config = dict(
    hidden_size=160,
    num_attention_heads=2,
    norm='rmsnorm',
    learning_rate=0.0125,
    lr_mult_down=1.5,
    warmup_steps=200,
    schedule='cos',
    batch_tokens=32768,
)
MLP neurons of a small language model. Each row is named by its layer, matrix (down: output weights) and neuron, and shows model dimensions 0-159. Each number is 128 + 32 x the weight over its row's rms, rounded and kept within 0 to 255. Numbers have three digits each. A neuron's up and down rows have the sign that makes its largest values positive.
Before each neuron's rows is what it responds to, as a language model described it from the Wikipedia text at the highest values.

Responds to: Word pieces continuing a word whose first piece was a short word or letter, mostly "the": the|me, the|ory, The|re, C|EO, A|EK.
L3.down439:119106045157136118116160037138082129163152096114150141128053163152123181169196117093146192061142090111142099092165124052130162143195147135092121155149110169111172079137139105160086099059119129100071075141147154090151121131171085121105104159096160088173091117142072127135091163112110136105151146138090116113123138149169121179123126181105131082123137127122065120102081108184137149135100131115132172118105168114075119140152132141134147147150162128126101204133132148139133185149139146

Responds to: Final pieces that complete a word split into tokens, strongest for "ce" in poli-ce, also pian-ist, Sen-ate, satell-ite, Airborn-e.
L3.down444:128138085163082075117140177083116071095116102146121134164196097131132126084180123122104094121160171183092120145146083175103089129102115096149140169168172107092112137109102095136161158140137097125123156085149154136143181089145128089154097053137139083178106149144151085171130150159130128096101113074072118101127110125103133142088164170180175121125163144159113145115144174094104088109119117123120133105063141129181095156142142148095166222072109185152103160117128128152142119166138233

Responds to: Final subword pieces that finish a word split into several tokens, mostly past-tense -ed and -y, as in grant-ed, want-ed, count-y, jerse-y.
L3.down298:101114118132118154116142128165153090099134134149150102114120100116100087050178092160089115073174123131171123106131169184180118155129178139170186131126143157083124114083114127132145125092161141160126137122125102203146132078073105147149174209153153148159117138104134125104119089100089121119094114110107139131193149121148125110127089096139154088101098111156117107125142126081147141125192093086152152140079063092170055111103154171098179125098119070160177207129155099165218113137117089

Responds to: Last two digits of four-digit years, or whole years like 2015, mostly after "in", a month, or a century prefix (19|84, 17|15, March 2003).
L3.down16:155118101110166165185143064132202098099150134128119078107117133126114104097128087160070178115124121141149106080126086116170098129095097116165068143113083160117158130121083115142091110107131121131171138175136148120140134175098103196108100130107137120158073124151155128139101115104166122098126155094162196195139089158198114138119139123141083116087170158150154136125048058145125139113142178159086166148134177080149117201142176195098139144118119170122122052118104159157063128111148148

Responds to: Word-piece fragments inside longer words, right after a short opening piece like De, In, con or Se, e.g. De-tro-it, Lie-ut-enant, Se-con-d.
L3.down432:160198083124162122139150141064123079147080140142127144143144156131055157172148158122154125112108091214155147190121142155149133113155141149065152142132089140193124080142104159068148127152120106194110115061182117142147078090140133160196054145140166132127218117144158112150098109110136132091142141131086119116104156082134136145155102138193095128134144104147143163211098113103103128150145185120145148127132097088068137126164173181107109118165146140076135096078138117116112122127143104

Responds to: The word-final piece "ver" completing never or ever, plus degree words like very, more, most and superlative -est, with weaker hits on mid-word fragments such as advan-t-age and count-y.
L9.down152:131149128173118153099096176116140090128110115163142122113179139146131139123142217108150151108122139153143088150158161099125121152124166178105147109129133172105107089147154087153194162121074127118106126085126115114143146113152170076090054148167121094131116090148078161048115183110132066157080150134169114129159170124082123105085136093182103106184140101145176141161109163135140230138123098174186107128164135134117163128073175022133170120122115139091148161130123161121135107101137166

Responds to: Mid-word consonant pieces that continue a split word, such as Chil-d, Ar-ch, Demo-c, and the second newline of a blank line before a heading or paragraph.
L3.down301:114135115164114172040148142157134141105136145125102119106130053170113073047109145144135130190136132122180137164109142136133060123134093169152121117100181105101129134088116127139165135095164026121188100169146147147102176183096119167140164162121160129145144092119071121116109139152077153150143155144156102169199150112179151132095203054192092135103130152105125126135105144167116118117141127121159097145122107182135110112099105146156152170163209116142128185104134136113099078119142108

Responds to: The second newline of a blank line between paragraphs or sections in Wikipedia articles, usually before a heading (==Cast==) or a new paragraph (In 1962, The).
L9.down439:123123135104097074134088119118132169118181097091079114089180136106155076138150171135097135099132080180103090120102137153126177161127109152172103127145133086162150166144176161101112080162094175114108175189102117157095157124113180153096122151135184079148145162105061164122068134173113149140133115120106131099143104111108161139133111050113114087132152152117096204151109122094158136138124124102164119142086159035153060128168099116132139166129131117130085179124089158106054133183173174

Responds to: Second fragment of a word split after a short first piece, especially the r in the name suffix Jr. (also Rd., app-ro-ved, Z-ub-eida), plus possessive apostrophes after plurals and passive are/being.
L3.down405:129070133189077113137154141121162094105125143093086122121119166184086125094110144132117135117092131144154098138122146117157102139168111096112160145128106077172213110129107163178102097133118169130096139081164020115154057155091138100114154163135145089105150090063158175126070132171129103125148116116133132167133094154129109167156135104109069080087128192116153145189120117122118172132179111091147108196144124182151117107124080190074123079129063151111118149107081138106132124179141129

Responds to: Short second pieces of words split into several tokens, right after an opening fragment like de-, me-, pro-, com-, as in de-put-y, me-et-ing, wa-s.
L2.down149:063086135142115106123134109110163156163114127105136157163096155116144108094146087097126117104150176153165109091123179153158093173105123137135167177150143105127125152132122138114097156104156130119145143182135108167192095147103116151161126147159131120160118121155144172032174122087165111073166085107089099199125105106116090129096086116226090184142163134180112163109206142126112125152117140150080102118161206132142155170097173160096077153110109162137157112125101112160086068088175171

Responds to: Short middle or final pieces of words split into several tokens, in names and common words, such as ma-ter-ial, po-ll-ing, membra-ne, Rapha-el.
L3.down252:188135118186129157123140087086153101128139103175120126172115221135122100079100113137121150148142128151142132114103116124108112100137182113100113118126136182136092179161105138097120201122085092119122148125086125101116110184145066106157178114126097097233145125165130124152153191094110183077168144142107101138136093148138141144124174115151092109109108158095149093148089131093112195127188137139105143062121125107151158077046021132127130101115116164105157133103159110142104170169153114

Responds to: Short mid-word pieces, often a single o, l or r, right after a word's first one- or two-letter piece: d-r-ums, Y-o-ghurt, Sh-r-um.
L2.down80:119139167179154081195118202079152067110179117096147172086110117194190125090129102166068194141082128118168073159105102072111142162154110076091176111134129091098078134115115128185106135124146137147158111152108154128140107150168148112202134145187071125162087125085053108107121160140131157154131104200116151167107080144079137111125106130181113118165113131105152101126130158138175121099127104103167108055170102149144101114106105133177097107147113106097097119124143122154150123122121099

Responds to: Interior subword pieces of words split into several tokens, such as the ho in Photograph, ian in piano, n in Bronze, th in Netherlands.
L9.down427:165116096123110114117131146120116104136102119131163166145084094121150123161153123141126080055087105088153082071134119175164077141139181184135104066144075090114133127038177103160103120035185150077108148147100145153073148105152121127130171125135089180101157105158144112173129141117145127083122185067066083085120090158145074111161118097080147135076113159123121127134214089105125162101137088154109127133127083153119133134119132083123152126119119128120120155122178150131088088162140066

Responds to: Short subword fragments in a word's second or third position after an opening piece, mostly in names and headings: Le-n-gth, G-ul-fstream, D-rom-ore, part-ic-ipated.
L3.down247:093104133076141167160158080116144128195120108110103090117123076124136172117142104122126092104101084053200104170147128111109112147117148111153119161184089072095180078182109083092100132116154097119107165131105130151056123150133149174094119069090089122137101139105121079155156127092128129113138152116107118121102121118046161122063147150135158151147158075019077112100133171181148091122144152163117199161141162077149114134127132095162147107125120070106108109078145126141096112098129127

Responds to: Final digit chunks of multi-digit numbers in tables, coordinates and years (106,309, 40.36917, 1917), plus word-piece em/im (System, pandemic, timber).
L2.down160:132104113119129075096176116140161183118140065187138092148100169109184082062101129137080115174136098212148141101159115083172091109147125142140127109150131125143133101094108113138097095124136178156111100110158134119148068167074173146169080150151086091090134115129110161118111074149137140129138088136123130146098156095122071192118124063153103158177121139141118101200129115081117136155126117124141055104177081125097167069141188118126140116162096075107118144069175108151176127094172162

Responds to: Short mid-word pieces that continue an unfinished word after a prefix or first piece, such as su-st-ainable, sp-li-t, de-br-is, prob-le-m.
L9.down312:127121147084101182105103155148186174174142130088167158166166100115141219178167106098110080136153147129097144094113092122126079107089098118133175138053111107081116109136169131067118171162131166091100121146097084156161091088146206122135174100145118135135139079160141102125134148121154086159146104105137106095153128118045138062143116161137089100068161136163116154099127125194062121155107160141151115169086145145118131167127143091079105131117148151097089128089135092125093106155053131

Responds to: Final or inner pieces that finish a split word or number, strongest in infobox field labels such as Conserv-ation status, Establish-ed, Register-ed, plus trailing digits in tables.
L9.down240:132158123154084159110069112109133151131112182139111122125132148152124082069090182143111165072138169150187164154115160164105089130102172169163154137146162101177119122127110164116118186162070119122147154113053154087138153135133098158117131142178140126176116095134150165119123083097149117144130145134101164093160065076089150146153105139122089146129129115143141113144060088094114171169141102133127075158059161101113124104122201180105165121145079167103137155193226098079088112100149109

Responds to: Tokens ending a sentence's subject right before its main verb, such as He or She starting a new sentence, there/they pieces, which, or the comma/parenthesis after a name.
L9.down322:140121131095156128090127154180132089114220170205133131106086120126127100048120144124136171106134157105120082167154137154101120116096103190117150071175190124088114155100102150215088175135123113097167123145160108150118133174123128088164182178091100156159131111157098127095128112103137098143150121083163115136171125033058115156107121086108125084165136128084134127122118132104171151099140181087146087085158134153141116060128128105106103119104068131129165097156143111163166164099127164

Responds to: Second word-piece fragments inside multi-piece words, mostly names after a capital K or J, such as K-il-marnock, K-id-derminster, N-un-avut, credit.
L2.down96:154164102151132084083123037078153101148149107159130204133149174128112112093148088140128111098170148131161169147070127111132148109207233149065127098107158139138119148128153115112123169159096162168107129128140124151116120050059075134128076102159113175150110113136103108156160150167122089135150143126114140080141175181152183139144141113105083090118116148109111028180095113047137166124103147117107111139150135149168088149163124161144170132092116166130143112128156145123123153151144115

Responds to: Short inner word pieces right after a one- or two-letter word-start token, mostly after a capital, as in B+o(bb), G+am(ba), Gu+it(arist).
L2.down262:109129127037116131142145191112152071111101095115115074085124143162135127141121077129123132106111151175145108136146135182170088086146116124118156121175126162100186171114171137152110092121184062134082204156130132155142166158152151074127131089175133122099059152130199133100097096105101169136130129087087122146112157113100115056087149214055131108113135154090091122144105085129133117165116170100135150176143118177118155099140130125166075066118128195110128125099140091122138140113082148

Responds to: Words opening a time or sequence phrase, often sentence-initial, such as the -ing of Following, After, during, before, and verb endings like end-ed.
L9.down43:134136160109099130119131098125112109114121187139145206157150182110137122049098121163173096120133121127149120160098100139137107096125131134167034056127134177148171046136136169080173136138139123113101118129118174096116122128115103124088127083133092095090130080121134136068127157178097105130116114152100131220104199116112128129098125085160231150167160125154177091167153095131116128130161091141113092129180150156179198081098102150129132112177145143108062149143128140149144107141120131

Responds to: Second token of numbers split across tokens, in tables, years and decimals (17|1, 18|11, .42|1), plus word pieces after an initial B (Cow|bo|ys, B|la|ir).
L3.down364:087124146077167113117101148137136132054110185086128169095110174103154131064142111174084150181161128145130145138145142085172130120143116135084158139158100115197151196082144149122122126085102099145119097144165120120175128120122177086159132178159089112107122149102089151115183116104195090073139140091036128108158133128141113165111118090119138193108081132162117133184120117093137208136135162120093105093143059137145113135111104155129192167173126094094080147128175123180091141110101096

Responds to: Inner or final subword pieces that complete a split word or number, such as ev in Nikolaevich, te in attempt, or 13 in 1913, mostly in names, tables and lists.
L3.down204:155122151111078114131129152180118176115126174114130111079108104108117117098144150167064113188046159143113113190071112125178125146132089136107109132107120087137144104118135161111073117167120100141161112141133109155049139181173157078129108124065133169125034091141181122144123106165122115192154134073118126162121126152171183156083135072112119123178071121182093175123144124120115148166129127157110162140114146132151180159156188151106143129212136082174132116125157081137128144105157164

Responds to: Word-piece tokens ending a verb stem or adding its suffix inside a split word, e.g. stay-ed, tra-vel, succe-ed, w-ent, atten-d.
L2.down419:086099121069077125140165183173109128125110121132147154100060160113121175133102143095146130140135104113118109089129150139119132154160101098076168147118128133091121113102166094129157177150176176100074130146164162116154058124137170137160194109173127130072069118148095132110137122091131102126136074117139204105062088149187089132116130110077131140145123122105170136120107128172169172141160145135094147066133088133113198137124034155200169152154151160169146148085076132128085128127182120

Responds to: Middle pieces of split words, strongest on point in appointed/appointment, also st in Institute, de in attitude; plus paragraph breaks and years after in.
L2.down30:135122124115077065109134100143118140114122111134178113135119124146151151087108130155075129098089083182110149117149189159130146120162113119164125093146085148121133186121103094124128106135215139117168161081123086071213113172143095123110161141124114149202221165156125067148181097105150153153123080153079139137160152103109098089122160078199151130180129114132168113162182166072115171151140084172081073111111189126172092151130112138117115119138148125077137129168139122155096137148135105

Responds to: Word-piece tokens that finish or continue a word split after an odd break, as in Squa-d, Griffi-th, AllMus-ic, Peru-'s.
L3.down283:092047120131111144136133066119136138117135148089167168138135090155143180160107106114178156134110095100123170143110123184117126105140128144162148089176122111100157170134123148070101090056170148122145099120184155069120145119196127148155093111121120117147122194104140109112152111127151202082109108112183143143126070171100104172196151142209151104048109117137147129114132111129136123131163102038090160187113145095165121069127116168201134145117144167150147106125136142157137147188144122

Responds to: Short second syllable pieces inside words split into many tokens, e.g. Ju-li-an, ju-di-ciary, va-ri-ety, po-li-ce; occasionally score fragments like 0–1.
L9.down301:111128161103098128172183156136160127140221092156148082154139133135088178123136149119120149107143197129114105184153073102177102101184165105196195122127135108114074136022118087160083096113143118131098100134193184134138150124147118131171102088152156109111128120137138100079091118149123133111100156106132131099151166115104118119065133164141069133156116130149063100105088067120166158102066116113118071175093157162075150113166145129112122124149062106156125122157132080135119150133156105

Responds to: Word-piece tokens that finish or continue a split common English word, such as w-ide, d-r-ums, Ear-ly, week-ly, reli-g-ion and eld-est.
L3.down29:125103146140105097159153141164086110100197156163098099136168121169153154166168173128082107151149147122138141100208140110080119157119115153141128119078134143130168110197167118098141129178111172118141120101119147132126134125117119143085061136190096120100137130094133131071127120121134092083035080105154137166128115160192168130095165165141098176192095161102126137066144106111114177173188046094200156148123149161141067139150129089174161141078128133151164109136144075130142122113142137

Responds to: Possessive apostrophes and "and" directly after a person's or place name, as in Wang's, Van Halen's, Dylan and Dane; also mid-word pieces of foreign or archaic words.
L9.down19:121109090151088144158129166117128136122138159116111114151133136116153057140158183111135162135135124114097099119126141132151137106180104113155143156109104023157192134130095124133138086087177113110152147122120087147090147087101119106076112094128128146112138124101125166090095095164128134095099188089167059069164128118142078175147189119154125130176100197130097158102154135141117120197164165176091086146067100067073158133124208092087111097061082106164127138121097159147150176141099133

Responds to: Word pieces in the middle of words split into short chunks, often in names and table entries, e.g. Ba|il, B|ill|board, Bal|ti|more, facil|ities.
L2.down197:157148108152094148149123098113151119092068115081169149083075148097148196112133162067140121082118097034136148160176103113138071165187112110131137149133127112096173128140110133164122146128122154133140134133165135157145140152122133165170117157117098183174097159170092214127155171157088115151092126077117122108125117147162163121168166089091156059056179114121087157140151141097140093123103097180100087119162119130142148065182072208120136079153159148113127165163151150127155139104110112

Responds to: Apostrophes inside or after names and nouns (Li's, Ja'far, d'Anthropologie), plus mid-word fragments like ma, or, ine (Oklahoma, according, machine).
L2.down303:137058157134160098158107097138120164124121169094109152133117103190150137175134145113151108145145135120101068174173162158155167176153120129132098151094060121153101140109103140134172113138153088147105072155149117189129153084160152051136056143117091118097131107081090099090177131108121164169159156091121156158101111080108120151188162183086159125120083198085079080219137180085116119115067140145085155094168120143113112099122113109123092123110120120119124155103155089144118146162095178

Responds to: Word pieces inside a word split into several tokens, mostly verbs, such as the ed in appointed/informed or ing in calling.
L9.down245:072083162199178132187119120128154100145136137125156153068038127146092132094150167138123141159099118117132149170105079168144105108121149137121148152143095169097078114121083109139111179145135085106071168151132175144141145118139102140122102202104162096126190028075158163138147153081165107149149166138118128090164171099127091144212077125160157112128155150136157163116202098099171123108145138151157198143127131137120102149100094171119117156144152154150064131108136157138107135159109097

Responds to: Fires mostly on the second newline of a blank line before a new paragraph or == heading; also on first word pieces like ef(fort), re(turns), contraction t in didn't.
L2.down434:144101069111156166164128189120166155104087080096136122114140044100081094162088172160116121174145047108138165146140125109112101076133143160116132137140120115148111141104117150131098099152138094163126134079084102175086138104124160170090144152122138134108157134102113121155140122169129110162094189123156068097136120066090115169101141109165118143122108164174099095114126130083105063168160122065101100162196145187103138146095112152066148142166163179133110149074141091218107184143109141

Responds to: Final piece that finishes a word or number split across tokens, e.g. Bo+ard, Bo+dy, 19+16, Gu+est, often in tables.
L2.down373:193137137145098117157159091116132121077115124133085093102160159124149080094065105156165135120126122114157172149097096146094123153151133134144117129147121150136151123070096189122173118151169131154132134110153083160074137122124139149132111116153139129100098091185075132100086106185100066198120142117060160095150086104058150102148160138138116064093102189128079169171129141142128199153174172170171103162152130186126121104134195163098157182147135195155128089127146142076159102105154164

Responds to: Short final or inner pieces that finish a split word, often French-spelled endings, e.g. techni-que, gen-re, collea-gue, uni-form, Govern-ment.
L2.down93:082153077084116096134128122161103103088095109124127126165133080187139152090090121066153114191094143130108124121160123115157187133078153122185125145096163125075119106124149071157164106118091080083205172116081147095073137070132112129098075079111095113201175181112140148123067099123171104122123145124085173166118146045134117089116152143130114156124102185117168140143136168118096157137173079131118128109131092088137116149095116150062113212080164129118112137095139112115128123134144136